Part of a small language model's weights.
Training: 343M tokens, 5231 steps.
MLP neurons of a small language model. Each row is named by its layer, matrix (gate and up: input weights) and neuron, and shows model dimensions 128-255. Each number is 128 + 32 x the weight over its row's rms, rounded and kept within 0 to 255. Numbers have three digits each. A neuron's up and down rows have the sign that makes its largest values positive.
A block is one neuron, or neurons of one layer that tend to fire together. After each block is what it responds to, as a language model described it from the Wikipedia text at the highest values.

L4.gate411:165126190153142185091086127147132141142083113059107117119113146145096195146070080140185141113133125172083068086112086152136102145128142080146108073094116092098141125124130060146117124087176106150118154104092079104111109157141082082147102121127198146116128122099131148104120178127085094120124097141194126082154127071162149141132133126190119117129135095129151151111145216046166097065135
L4.up411:143113133137159173125144202080080115080123155149119157155158128091108141105106075095164119146082123097149110168107133143107105141069120170133107090115183113144161153113114116150048107141160192082166096112134134137152099170123108116146096116147101098082138143192107128118107102131109113083121113086110113146094149105162103123132098059156127115187179086153110087144138105145142119124145
Responds to: The apostrophe of possessive 's after a noun or name, especially in Women's or Men's event and award titles, e.g. Mayor's Cup.

L5.gate171:139109133168118114129112141166178069102199106112136125142159173150084091112139125093117136130159162087130081067104154066110159134098129169152149127157119156151143110081065154163173108172116064086098126184078090131086087161150121111102158102190144154133120151088117102161088117142139125112093151159117093107178089099128091163115219150077111090148118146142144140130174115106102129094161
L5.up171:058077120086137154151143176136146111172075161107113091100155115131135132156119083098152117075133063159154100165120064139142082167155080118138153148116102149152122150163138173139074118157135166163058128128162145168149142110117077092170166156078135093144100123166182150157098098163140128109127142208086141124141161117120148109141106114147114139166130107136138162111106143139127120149154
L5.gate476:156122094113096081159194170077175150107102119111131147093073080110064107143122164063106139157103105087089130084111080080141112131136143176105124168127125216193118118158093186155080129174153113123095130134126135173137122106094113072115142145118138187141117099099190135132124161137157140124086116162100119072121124160167114111139144126083111127126074153092130201139136105136147184121129
L5.up476:187121099108112151182110168202116079139115157090153186060130121123133077135131173165141111120112090140102155081138120091129089152089121137106122145079144132145145100156138124156139117131163127119084146163063167177111086092146090121163170102100121170080052169054146147138128170164119113110138151132126118066138166102154131093144177141116144079131112106120147193156093125077114198130101
L5.gate508:185167131149075063142138156105104103150100158136138173087125163122155099164157113128073072124107081107129074102151129107083125138185107091098104114099113185096100134102116162123097161120116079116183156129092111149200110083102126099094126158088139165135128128109131143150098116144076111143176108119050108160167113120165162091125173109146160098097157195133145168100100118191134169095111
L5.up508:111148089084139100119202113089153150166129135183119129138077084095113109175175057139104121174127143150112086148106091090113147148125095122154127061118147126175100095165145192133102151089083122071075099136143146190171097199095146090085123036160176122067125111107143083104128127111163147128134143149148109112102107166103166171146114138101129108173133120095131136175126097144107104125101
L5.gate546:135126129111039139082137113086074115135111116151153136147109096108129135098118125136154083158117124131166151104153159159198150057144155110146120161133167211096076067124105128130159138065137177124101046181158087127143103170121107163078132116122137160146066125120095089103122173120148124159147157155114086119176159187170062195130141117128148121114130107127063136171096196150098101168132
L5.up546:142135159178067116135155134114117161120102105175138106146137094155129157136174117107110069123079106108135139070120225162182134101094149163114120108178173138137086093150078122146171155128061151095086146095131123105099135141134089133124145135156161176096224082124116100113154164129102140125081110137077164107134182155106098138131176177077211143108175120136098150189099146133127163166101
Responds to: Separators deep inside long lists: commas before later items (tennis, athletics, handball,), line-initial dashes in infobox bullet fields, colons after field names.

L5.gate74:130144127088074158112076103152148076119118130118133168119142058130174146113123147156163105182072139154150151084079159184073142059127076137124135094122156155140202107125110129151181178191123130119128113175078118184116136149106136116164147121146084151071186188151093115119198171087142108159141080154100115164159161129118121136174138080172154071155144100095120102113130154139139142169127
L5.up74:109098156066131144114153128118183115122118122120158113115131145111155121115129150196098167134094199136124127059138177121095155073102035169150202167091165111142128148160098217087131213172061140129112148148092181167169103167151088119182151113084090155171117121120113137156128161123111081167084130150111102162048134085117144105091126143171126181106126168105140081096100079133162115142145
L5.gate189:085092120077154112141136149128118146135144099089141156113097087104190106097093149122176175132086129121108123104125129123151130106119144113068154125145145180122156120111048111125115136103153113128189109210090136119179122134156098139102125143101140109114118109118123132164158160178205134148116121130129186104125159058080099207104151115118095136152198160117153085050095133078077126149128
L5.up189:119063099155117138146153103075121132116102139073126131135125074165133123101169128107112103109102203119125091107160126130170114115113094126159135109051155127138198090137148143096164198085097087109099087078158111117089120156106085122086067149073167142140080173101146101105100117145145120133094119157120142197099137153168120119155101149197109186128108108142162137166136139158114166139093
L5.gate490:111139141155109126130081138123117099108164114177127129089174150112086176122105122168111134129137161103114132130120104123105147124149148188178125097164094129076134125146110148145184190149123150187114168082137135112186115176200069107150186208123078124142120099107103124153133063161103095146064086126101126166167142164121135116138095157145197109128126101136182135059150019130172095102151
L5.up490:116126087106130102130131121123112129135179126128121140066118104095144103055177137139110136193158060182169081097106159105106141121151098161129137170145108142173120125116081120139117082179125194146129123114119156125086110122226130148130099202160119124148142143130092118215114067127119117139086103139142109156153094138172090173154159137165171198149123163150103087177093132137105154145131
L5.gate504:094168175135135152089124132159110108073114122106118059127118062126136128216150093150091153131146142140142166094113088139143072156125159111105195152106143132113132074090098109108168172157140144132126085111127133185156175123175137150136120137090196120157117139093155072201185097127157153125152171101111111158127146110173104181176082114152099191113148097121124103152136122153123107159159
L5.up504:101132132143122103126103041140115136101118117094112131095141104125147155087182125125112127133076146003063075116133096137200120188122088177143100104110141142145167088066109092089111122113108175090129099083107104152099106150102134095135167093122115195151080137168057124149117068119098092155161061126100102135162051118118119140114140079166094136126116142093170102133126167117146050094140
Responds to: Adverbs between a subject or relative pronoun and its verb (which eventually, that sometimes, who now, also, not), plus final word pieces (kilomet-ers, clear-ly) and birth years.

L4.gate8:125113085150127217149156113119134202089153093156142080194138172101138128144145152113105175193115088158164049126096112138134093135167178106172092136156169174111153122132143140179110181143174069112077104177067142133098137161138161148114077113133119085186093180191070148119112161157138157124082142132118108109105087089123116122108160141080144104139075150133116157186166159129090108168160
L4.up8:185162150137105163060151143092140149163112115157172140181134095089143179140123206095109120190111101117146170060141073100152124090107201138165114122094171099110118098151121173135169168176178073096124128152092121057092133155136126115126078180146134142095134189199130097128090178157170157139106145115149106113140138090105103100088102115141182061135103162145118117078091080190111143161160
Responds to: Copulas and linking words after an article's subject in Wikipedia descriptions, such as is or was, of after one, a after is.

L4.gate475:194156152156132092169142146110134118129160123150149090107168135115130069092111122124112111171080153118124174104135177132091109104066140056134112131124127150187134128066101077113159120152130154140192102128095155136162103096116095116139115113149131120154121090151121136150123083111107122140130108109147133126073096103113161125139071164128122146103124130185152127127107098114161111081179
L4.up475:148160133128099101080147114114120078149125129147209131100136198135143144161158098172179096154147131178084108141146117091151115133092161089152146206156134089164131150072072133132099158102101114134141130105157134112121159093141062125154165157090169135113137126110141114103111101139123155126169087134138064123154109143169142094076094158117159141103098154147162145136110077062140092083144
Responds to: Comma, and, which or who ending a complete clause or noun phrase before more follows, e.g. "was $28,953, and", "the house, which".

L5.gate487:096158113152106117151122127098157126114064115138148152115132086086137129172109103146179151142102123123123080154091149106162137105144165152111087119151112139107093129104088051120102187111180121132143134102109111142099103098119116151141155168130136138194121165153110090125094170105123115106155126098080164172141171112172070138142232119200135154161150156145070131088092170070106112141084
L5.up487:139156122155090137138170152112134139138086129103104151124144094182089129089068183145175133074116081100177116153070185200131140121079112149197104151069141152107124164135132143131069173138126114190132090123132143111139123137134142146093157171077129137111086150147148161118131093116132157181120116115126130137134169126181116106124139179099078129171101095176111108125136158100207177085133
L5.gate572:104097148153131217151132070153133104119117040145092116154137134172109175096134104150138120123164128165162138151153156128088106102145118133166108165119116145119129073131171164138098164147181071157087111176171151140072091121111129099138079116184123059141148204123108144130098131052126180195099154114096171112163140132132139131183156117143149134163118104134127171138096099082111100109139
L5.up572:169084172137153157109162140127180139150127091144061162119091102147061173151139097118129168135179160137064110181108138164142152069108130164139137144125120157157108111101152166123062173173099104071169132187129154117097030099078176109138088117153113109096140161132191112157076148106142154090144156122124134105133163150132095075127181121124201133075106165130146141173099079065070115114123
L5.gate644:138151106131076137194129178139121063149078114104100112110178176116076103143099126150123134145156152079158145085191111121105144139188101157122103082139130161114089156120105106172087164125133079137195169096166121091125141153124094147115083133100122156140134115185102149105159130114143191133080124114117124131127145230132154149121067145136082117158156173141179141118175081132174160122127
L5.up644:112142130145118119109119071160127175155153121112087161153150116077102166116144071140156119166142120171162094222113102155152101160137143127092112174084110215118121122090107175188128147136118146138133099091160137112064092124201158087205111086166136186188193169173122103164152117060089111106094101100168144108152088144119115193159121091143111142083096179129144095150127109098130133064125
L5.gate668:100143129208121198116132085139125124092116133149125158133149170075123125145114076149095121091116160167133141215116072156170172128120137110178140151116101122090098112092086093122199136092154066163129040077089126163116105096102137172104074144104061157118096137127100152110139136057117177145145119119141132132180151133116123153095135173136137104111219111132107135135152153130106138147179
L5.up668:142145153112085135150088127053081147140099166135185147137142075173141135199118146196067132111103149144152188132160134182143090134053121145147140191068161061158097156083134114141146172127097122129163090061095181163135097164129146102103118116115128145080136146100111194154145133088104124161121140127100190164142169081102102165150111150127179129141091157137109151134108149135163133169174
Responds to: Final pieces that complete a word, often nouns for parts of buildings or spaces (lay-out, faca-de, cab-in) or heading words (final-s, Medal-s), plus closing = and adverb -ly.

L9.gate76:123105119171116126102141187123177133181122141103087082124129208092129129175135171174136158084089095059134153178167153109173147110097122163152090146133135112160150099099154148143151150146147093113171121071126085130123132159141135120121049142165105133180160115141128135141174153127105100150150121156103153117127151129104158129152100124157139118131107126112149131187093145162081119148167
L9.up76:133098126152153136156118166100144137137121174134081089166141175062088152137131150044104097099091090074141193123145115091144129126152154160127115083164163153181130176120110148132097126071131132146175163115134078088131083127162115116096123136147184121146155124119168096152171113193101167072120151093090196163099107155137185111091113124111135108161145136132124109117124137139116092153102
L9.gate477:172136119158093148114123113121137155152184164099108182149088127115159115125097165088133121111123122100168148093140146102011164076081105112185123166129110160192127132133142169121117119063112150139177100114085164146150123158124100086130187143097123132120122112137117160152203133102103170139170104123149113104126085149140127169143142091092061099171076128119060128167100143102103076080164
L9.up477:221132105130105142138075082098129176178125143128110119129117104092095092160102130120125158141078107157128137070105170131106159125166156123148118140093102108150137099075160107200163177118166144064107124159119056124107139099111151059057122150046177134072119166119094119090141132078111096116094127120128117183101167121152161109114126143095195126109110133130125115067145101124069174110112
L9.gate540:110108123142135165169157137133101107128149086143145190113060092078102134068154099124140145128139127147114176085113142141143135083149119142186153126131102087171165065168155121119136117062132088111176128095141127131102160149187086152143121147109007142111176072137161086149144128124190065103132147160085158066122113111120096138094124106172088143125166141104152154193133140129078166146180
L9.up540:135164130147158142047126154156112078118172131190173185093158165143144126133183040115151186152120116134141151181078153136161111123161157098139139193154128128123159168117136108059120144181147087123167168090075114105088133157121146154167117182068105143128122119108143160147092121089102139157097069121124179134189124147143126099117093130141121167102127158079164170166054105161116133135109
L9.gate655:176144146153143123145133136169137122143122153081146098181127060166131174192107135119136136145133148148152128093062113060086157119146168122183181139086146152140147168091114173115068137082158121118154128086120113056148130173091140095109149147106118113155166075120126147154153165081133116145151173105160109113067134119111137080110152101105120091119114126122127143120102130127103098135153
L9.up655:131120150131156121113109146089090152116138176091110131091154088109104082163104097090145157128151119104112155121128152142097166160119128122145117180168124093168171145062134141126112137108072076092190139131109085126124142160100121110137143164144095135104142049096145141181178149095113139209161171137166111069098139145108151127140171107179161131104113110088152147138139150105171164093151
Responds to: First piece of fixed compound forms: U before .S., possessive apostrophe before s, win-loss digits before dashes, table pipes.

L9.gate130:123102078162076113140175095134105069156106096115106115165135119133093136145136177155062099134171121131134116136109162113168086118178166138158103104127188097108162139149105174099116150106148113176172121141149136169203089101144126148144137143132080137118113183100166152110133110034131145165129122147136142217108124110138112109074176122187132156163131124120076123090095118158139113103123
L9.up130:129106144129079107155135104125157123157179101181129098109142142089133112144172110058104179110151138135153122130140191114168122109128125134105055156083090119089123121149118235169164149092163114174152082140137142103136130126172094092134065152093164123103109122185103157088103073119169154178119062188134137093127149153119078195135076133077141158109135164094118131122108135123104064097134
L9.gate193:129113129147047133126156085116148132122061084117109141149139095146152167106153160123126120153152087138184146146131104134111108161109187116191138175149131093064091146134097150132075138101153183172132113131046173164130092132077137146158149144091107085097148118160131107054100092107127135158071072130155078150143153089086175181103097174167169161155118142130117128093119106099164164109121
L9.up193:124129113153120073120120085133087139131106183065139116123115041097121137142114141160112162136186194167104124084184156097145173172104172142117162130126143088113131122077099171151116131096139112139156129128192164126217117152156122071164178079103125149119059165145140101141139105204135084141090141124151122075148119115099139155084088098163177111095172108181163140153093069130140168196105
L9.gate396:109137127140105110127130131037170113128111098144117110147141136139175095141095119167098123165170135162192133121125107133174147157115152120153122153104167126120113142171140141099143172161171139125108102171191177078157099155141106063111094129088132158162145176146094124121113130151120112134141127142131117097133178140169035119146175174207126162163146164173111134079089111120086076193168
L9.up396:157158139144051145093132108100187126142099139115115170095139156186111062074148188121069146081093127149147142112099091104088119093107148097151078112159127126100130108178163159173102105090114124104137142154130135081159107097183181136123107130130112104149109117096139141108114156118161157162168097082136196162127162077090098131102147084173165151161093103156055101152094131132146136204143
L9.gate702:145136165213127100125124100168090149164082164103187099129180167157172099125148152093149140135094138073160115091148105111149166075176182112109071103136131126170094116112149130159104150142100052116151096127125129170079126083091143183113132133114094118123166087108165120092155135122115106142110147140153115165135218126156166208133102121118155141130080177069164128103083115134149150118151
L9.up702:163085167176144141082188113125120128143164096113146140130114106169149127163087123148148096113134120059142074115158108096108114066174123136100166126155100094133109160149115128143161132155225186143189087174130108123119072141150178129111118132082113126109084192140128046125184130138179156151138139115114152178099083071143109122126113127100151141173144153162111153138098086099153181159113
Responds to: Nouns or word-starts closing a noun phrase in descriptions of buildings, routes and geography (storey, hall, road, building), plus "which" or "located" after a place.

L5.gate334:112084150198077139108124128141132161087137125158125167090086086121064111122093154134199134136122179111078090087132127157113140098141193087102199089132053074118180093161146133150166092151130160144152105137132098144089117117158100150097150142112129173178155072100128164103088106140062152105194146123082095088090145125131092165108160138101070114055101120109181162124108084147133158103120
L5.up334:110162161106129120099098162121148122183183166099150151203154162110087121130206162167038103103118101143117152110127119063097112133178160139155126149131142118187139102192090068089120144112121110105118151186139173141105118086162198107125105189106163121101092132129127067122125124044107061128091117120130120118080052159130136168095137100189128094077112134160108154064122178129150133123126
L5.gate390:125152131128029121079099192137108109144123135123104152120173152121113113141047142114168138182103163126157082105116088119183130082145156081164185182125083144154101120138140084089079113040119128121175126109124125067114187130096124100093127162142168134113163064113207170203122122161101135092117104149099124134113139178164125181120128093079124193123152158093124102161091151135106167137138
L5.up390:127139159090164138140156150133057115139119122120151125141131126164134148134102125111132151161100156070143119133138120099137198156097173132184150135156135120161140155182092084117163110104112118164098171057153090137118124127109088153095111151093129148110179120127154144145185123169092184102113067070148062154151119124188098140103155190187177146172110118123132118100085119117158171128109
L5.gate411:145109128100170123141075129154138097158146154126120157097133104114095080146117107157205150139134187158061123156090104137144104140149160114112106154122156115149132108135163094063099125202150113107135083120132133164113124111090137139103101133151119182159152188209110137155159183137128066151100103204117073132100141141160136148143149129099136125122164189048129079104133103144161127144176
L5.up411:148083083081158103168115169082089105111081079104107072108161099143120136197152118148172119128158141128109138102197128086126104143137122141161125171128102119115096086168103118093086100130126120120129124157128111152101193103167067166128177166127070103079132184151079125189148111141106153114102073108137092120123101084140114132168114092112166174160117137102156093171072102137198153129128
L5.gate433:134164119078138107073165077220142131100093120085116120128140119092113107148144063129161084087163161153122079170071125137123104065145095167076140154192145152130086137143123090125160170076132087130152077053098141146109071123113137065153163063163159123110158082090082108146097143123089140134184153124122105127148151122138128143144114130186145140115079103122128082118143107161101139131117
L5.up433:146143143050123129106177116128103137109065135154087129114195119168094164178152176146140104085075108159134093175084109131076168117119147138165133156126093086114056165098101112091126129093164106155135124114125080119080128088138215181162072099111162124067148135125113189106103141137166152172102103129076118102129109107165136122186118151102068084105143060171079175128089142137161091117094
Responds to: The first closing = sign after a wiki-markup section heading or article title, as in "== Geography =" or "= Sanyuan County =".

L9.gate337:101102147136129117090093121057097142150135183176105136085078139157164125151171073143118101148159169123106139108164164089134077128108085109213165179172113126156191173147133144132136158090138119175170137189156101096177057114121140186139116119099138093116084145152122127125215137148060074189117148136136095103151074104137118177094099114133143159098183114132145153144109115155113153115146
L9.up337:125115105108129144125125150105131125120120127085116117137098074170179060166143115080160086164158085145091132156191054127161136152101111133150183082179088160107152116201136106174096156135107108130146144158102166083151123100110150138151171153143188175167114138148122071131092160149164090180112103139094135154170105130075093177136131099132158159097115168207125164122145157130137178122126
L9.gate398:151123126127119098116081132158108092168138157081113182166099144113112109175154120112127129114158158098082100089116132083088154151092129120133082111126090073091133085088133156128146150099148052150099106201116141094152150120198115162094153134139082086127166163166153128119173087107146120087217113090090047153149123145163088157192117106124132140148159125130150151128158131105116131145162
L9.up398:107100166158112165180110127111068132175139171119131170126124142105095099148141112110087112077097093117146158094158160127097120086161094052124116134133135113082112118149111149135038093158069093160081176107086149094153104122123137160147170116118151174096134141104127104097084175181127100102135104102129088097128096110181130099108087097117124134181234123116117133078115103130120113162163
L9.gate452:142173198129136105117111157153156137145161101131176153157164126121178187154152092127139110167125163166098070127135132101131124175099134141140153150135144170062110135136129136152118133095092160167099107132136133141227119120151147123096183146161127159119163110099171109147163154140129117145170146130197065084105100082140077165094143135120147126169150161118106113151076155093100109141171
L9.up452:105130156105145092134110168162080097115134144145191139171102090136151142159130142093115144100161150177155113117099125028173122140133165084101113116127064128056155141105081138115141170153131130173128181119161141091182146183141179164164160155096185126085094139104148083124120164131135071118169151128163152106128145069142105132135137074120132169189154126137138059113158061107119124083144
L9.gate503:132152178104108108144137131142135073041120098139193160061123065118181150150154057124117123108131098137082167116133107098088136098148111070082110151141067119086089101161141105118089145153142105063180116109139097082132114075128060165153118179181195161128098076108148113167150171078127151147119121096147141145121103160127096177151100127133111105141152163156135141131061133123107091087147
L9.up503:148135146138160165096135115117095153088076155073114122185109154145171160157122117127082153123142091153114146104148113122139070163111085100154146102163142072137097095126152134177101137111110113192148092142103170117129055073164159182117099108156123114170106165124109113137150184131111079151104152107115116091144143146146080146169054120181168190121135126119111138138139099151145096103150
Responds to: Commas and linking words (and, as, after) right after a completed noun phrase, typically a proper name, before an appositive or relative clause, e.g. "Max Weber Foundation, an institution".

L5.gate71:159150158160156150194085085108177121101118079105107111107130095155119108144045122086166108100108118100104104073155135165103097134138142121150114136188113134099135089114157107062114106135164210138159062159107137098123202123125160107188164159204098111152075080112094103138141116124130101132193129091128146096194159116147136117106089152101117119138183117148138164174115133199130121148114
L5.up71:128176175202129103104188114138118088138162131104115139114094094126105130145130080061131095161158141142133205099177129128102078104117165108143183107139153105150121132192104129140152089147151146081070098113108134114194162032123166073139153155122107142141126146117132088132059102143155147155160114152094112157153101155155164156104154173157159098154183127138133103140138129058168073211166
L5.gate538:123136131085110144089140041206113039204120107092167184150141130108154168173113086132156109181221087150145114120158124149154152169109098115113104142123084129134126091156129084123069101184170077151104108157095150122167143140125071127101117095111099148158069121122165110126099148157111101112172099130088070205151092128137164143149123164075085177112085107179178125165156163160104097148151
L5.up538:170131102099157165125084060174136126133135112155073189157093080099098154215140161098116099210167039060132117143111096136144158125137153105094110101099132124133122152145114122119143074128195121152101110061119143116136149155121094111149121082153144132184113134126079123133160077121134118147149109120119107087113139116078096104134100115100112175161107163162096144088135163117214109118151
L5.gate584:158117103095114149170122153185117127165119143142181127073137126094126132110146152121106149116208139116176165161120166132111126098115174071129160145192182067186153091172183075189097149159135163069166140126156111152115137154108131153204112125118158163146119103092068122159142141137080100130172131130127104154090169080122174145117146156113128177132095131107107068121228092097135100111112
L5.up584:164150174168104127170131092175115098082131162093106091103129075043126074195161111137148075130099104144104113163153137184186100209122145089091175117143122087103160123131096130120116111160084134132089109143093174143147166060161153146130166141120151132133116159193099123090186123128075113137157110120108186125138145066134151114095111054142085096142196161126110115123136092071123060134142
L5.gate649:140149097066121155128091147144137148148064136152184149183082083127119111137132190091096155124153181128073149129107043050095081109167127139135159124106110137145170191169096126138084128148219135184118091175107101167155119163146174091159148171131109058098124096154120117146093070174082091149170065104124125172142130110143164107138072129174113187093100157159130123108146135101114110211138
L5.up649:115088162151133175135120116110060142116172150139094151155081095158093135131080110154150115179124085160177123160168136153112139118103149105168063128153125102114124129133125091155126158124106075127121160127127165141181105125083123112127114075167125121102130074127123117113155192147142094142182079150073123136077132091138178158183119099124058134117132102141152140178118043139177176130131
Responds to: Commas, closing quotes and periods ending a complete clause or quotation, often before and, but, while, as in reviews quoting critics.

L4.gate111:107134130135185147186161133146124104066138109179154131150098171143100111131133045125125165151121114119108131163083102161197128171082118148132145116123137109157103103108168098104143149118133114083132138197110163058137146128131085160121176140166170137110137133164129162120117091102065138181154136125105144138091179108130106139103240118098128155128144115092094091143107189094154131181126
L4.up111:155100133114073118131128159083107131127077101110128139105114106178170093077104117127126123134108242159159137176168123121140097127102157099141215093145128125164090138154142123135138131123119144090115150146129165117148136099107121166084163113195138145106148081098114127124081074153072141139157101097191089104041115116148161167111132213120106124133138109111058174151068128146046143187148
Responds to: Mainly the closing = of section headings like "== Plot ==" or "Personal life", plus verbs right after a named subject, such as tells, arrive, rev(olted).

L9.gate359:110147157180108095120099106077101088060090080160144116059104051097139110093095104127031142161149079110150101101159153133164167098126169114130074089192154105084142069152139177145120134163177078163183137118171118110167104107172149127108088123146114152150154210141128150127094148158192131109113152152189148129171120151106100105169111055107156124149100129144146120153190155124121123137120
L9.up359:109165153122130146137154179145223059141122123116145123104116091154130150115089158099084114113144113131186119160121142124102161171145128122171129113173128134101094126169126096114135098143033093168120144169170092159168153131197210146102086124169109228097157147161131127133078172058130141135141147152112118147156178045106151192147155147098107144105139117093138138045157174133065109122172
L9.gate483:123115068103111154151151146159164153158068116163112130136109155145102149139114057109141095110128117064107128136121163072151078126125187105116139069167125183137162098157128120095100131176132140150100158157151147100156143110090165115087105071117157119153113127069120143152134152170136193114105158128179170083175208140171068159167130158117119111106142141127123172136149162139072219099104
L9.up483:090061153149149114115134172122137111132098110126166131151137094179085189049136158102116134126129129111082105128159084139141077117162128091140126130129145146154157156173154104090146115147044081094122133128154102147134121113217169108157132112098134128174169143180132166094074156133118123124143145124127099135193145086142083091151138130123112203166137157119170111068188066158075194198104
L9.gate501:155143186169159180170153144132125149127105200094101103080070114109143159170113148077117084056151091107069160133185087100071161125145140102141126170115166175155119125122116108140113084108036105141088034199166094116101147180177132158171058135104121140151146154089147099130101144129133162164207160094144142151186144133116123178107136151084124105107157070102166105138142120133132133160125
L9.up501:108107139126143119108056126114131124135112169075124137140088134159142166130107142127091091105154083102107098103106102105127182127122153089108140102132136125122138150152114119175132172146104107066114142169133137134101135123159136132126152145172137141147113085173092128155146148128152097171081149157103120103096112151145126134167129139086108149126224105119133097141120070123088154106121
L9.gate567:134151060134194174111140145113109166132166099167106142083153123130127127148150150148111127128069124118097074089096172165142104111166172099113101101122115154104161125121138083142099128159073106064098161144197137054148103147119164113144170076151102206098136183065108127117096175132098197119162116126124159123151149154110175153185200140097170126100154152143133072117176148168085167171129
L9.up567:078124165097149085130128137177165155095138182113098122157058120103186103125183171110110178181072102127144124155136131116153174137152140142061127053140121091142128155148136117108140120167125076107125147136149148162117073175195157139177121172165161125165107126161083116120098149157120175139156086099133127148145163125145097165183161057144121170150102143094162162143135105151116105122131
Responds to: Commas, and, or a between items in lists of sports or facilities (tennis, swimming, water polo); weaker on prepositions and table pipes.

L9.gate101:121149163125124162125135176129119196087032042130119110139072114147130140141162191086120029156133173133101146152110187140106135108132116183179059127138120177123123054155158175104112141136172103128128122146100144114108132130081093127163168083135114168130138167151132103132140115092120096236107117163139082136112135157095073100121139186094115077088138085148146157108127063145142129129135
L9.up101:083100115104097161131109115093133164134181101177107153151092175121191160117101102108097097122120163069141149067126138189183070142127129109131117106102172154123112113152085144196124149090140116116216099130087090159132135152119113154180142074163086165156132160126096121115126078113139136164085102150169110108177104145171056150136130083086162154113130133149107171175155131158141116132080
L9.gate316:137084131103122129211186076168119092116168127143141137134113170148081156142154146089126137097150144124099156086152110097150172089128121107088180120142115117104141180155163089146132118106139093142147139104097122122099141153153129196137133105118193100129097184116149148195175123115092171135119113087091095149089120138161188133108169074103129135085166117119140135114136142126173132111103
L9.up316:127167080077229102087132125185138135072139150136065125147106138150162143160114099133144091110084111166113129153146111145200157108106103129135156126119099125133093141163159128108106141112120149151149122196121107124131168132077092120130140137155115157174143169165133147115069157161178110124135125122168123124127152116123143148129122089111181116185057164190132201095131133142084133170137
L9.gate504:115126104161166154134185121157095127105158090198084105161124095100130114062147047125136106108124150105090110157105108136121136105163140122100175140166119155177112136192105079106144142144181083106169131131048145138110102141102077166128155091112084176098148113133101104099063140108124110135100084110141112122063104123165171136080106144066101117126115141107124154131237101151151121154174
L9.up504:112092087103102098067055117112164120125138066068122170137125099074167158122170120082111061170098163098164125146112181131153141113128144141123133118108103175111155129127124156149122097158172104087120083179147094113085089127022109133087130140123149150107096158131091164098092153146184165150145112141118149134140152063109124110104150098131103108147125150160124122177095114127213120160123
L9.gate610:095160146126149119110058089134059089081162154109133073145158149109109135146141060117090132140150193137112127118135139099135094046123096154181227156128123085157087182192103190080116163127123138181070136124075143119144158104103124078148053103132079144131162155130100117147161180078041143110124104156125147161104118150086091151144131136105132116071154117136183166110101051147148136160115
L9.up610:117130103110116037165128110147110159091166195096126095109114152136123132119083069142113149123144173117127086150173140107137150057134096158133197151145127151178105168146142168102124104151097095182088170151081153198132162112131188186176109134116110115134148199122110183141129152090057154097181120203126076110122140163127136138150177110110126126141125092141161183160083152131155120147107
Responds to: Fires on the stem or last inner piece of a verb, just before an -s, -ed or -ing ending, usually after a subject, as in prom|pt|ed, conf|irm|s, belong|s.

L4.gate38:134202100122098104153142065115140117107132159071113142144114086086146164109051089116149131153102146109139090147244153147129137089158153142126154134146111120120108120073158059111156183160120066138081140125136088086162109177094110071164121104096098121130140077191130141172089127163170074091097127175143095124144104179201104144127101103102132132093065115118130192186118157099152113151129
L4.up38:034169130122143157119142109090195139158116155104124129139103107115087162115160089164077131136129134187109143094126155142117150112036098100121096097118123098191110079095148134143115131100100150129131122077100075181182048099122110181085116106209167129123135164132213102164098145141125125165124135129090155166080117127123127189140149147098115123105104187128123138145130084186169114154162
Responds to: Commas and semicolons separating items in the middle of enumerations, such as "classrooms, laboratories, art" or "Super Bowl, World Series, NBA"; less often "such as" or "except" starting a list.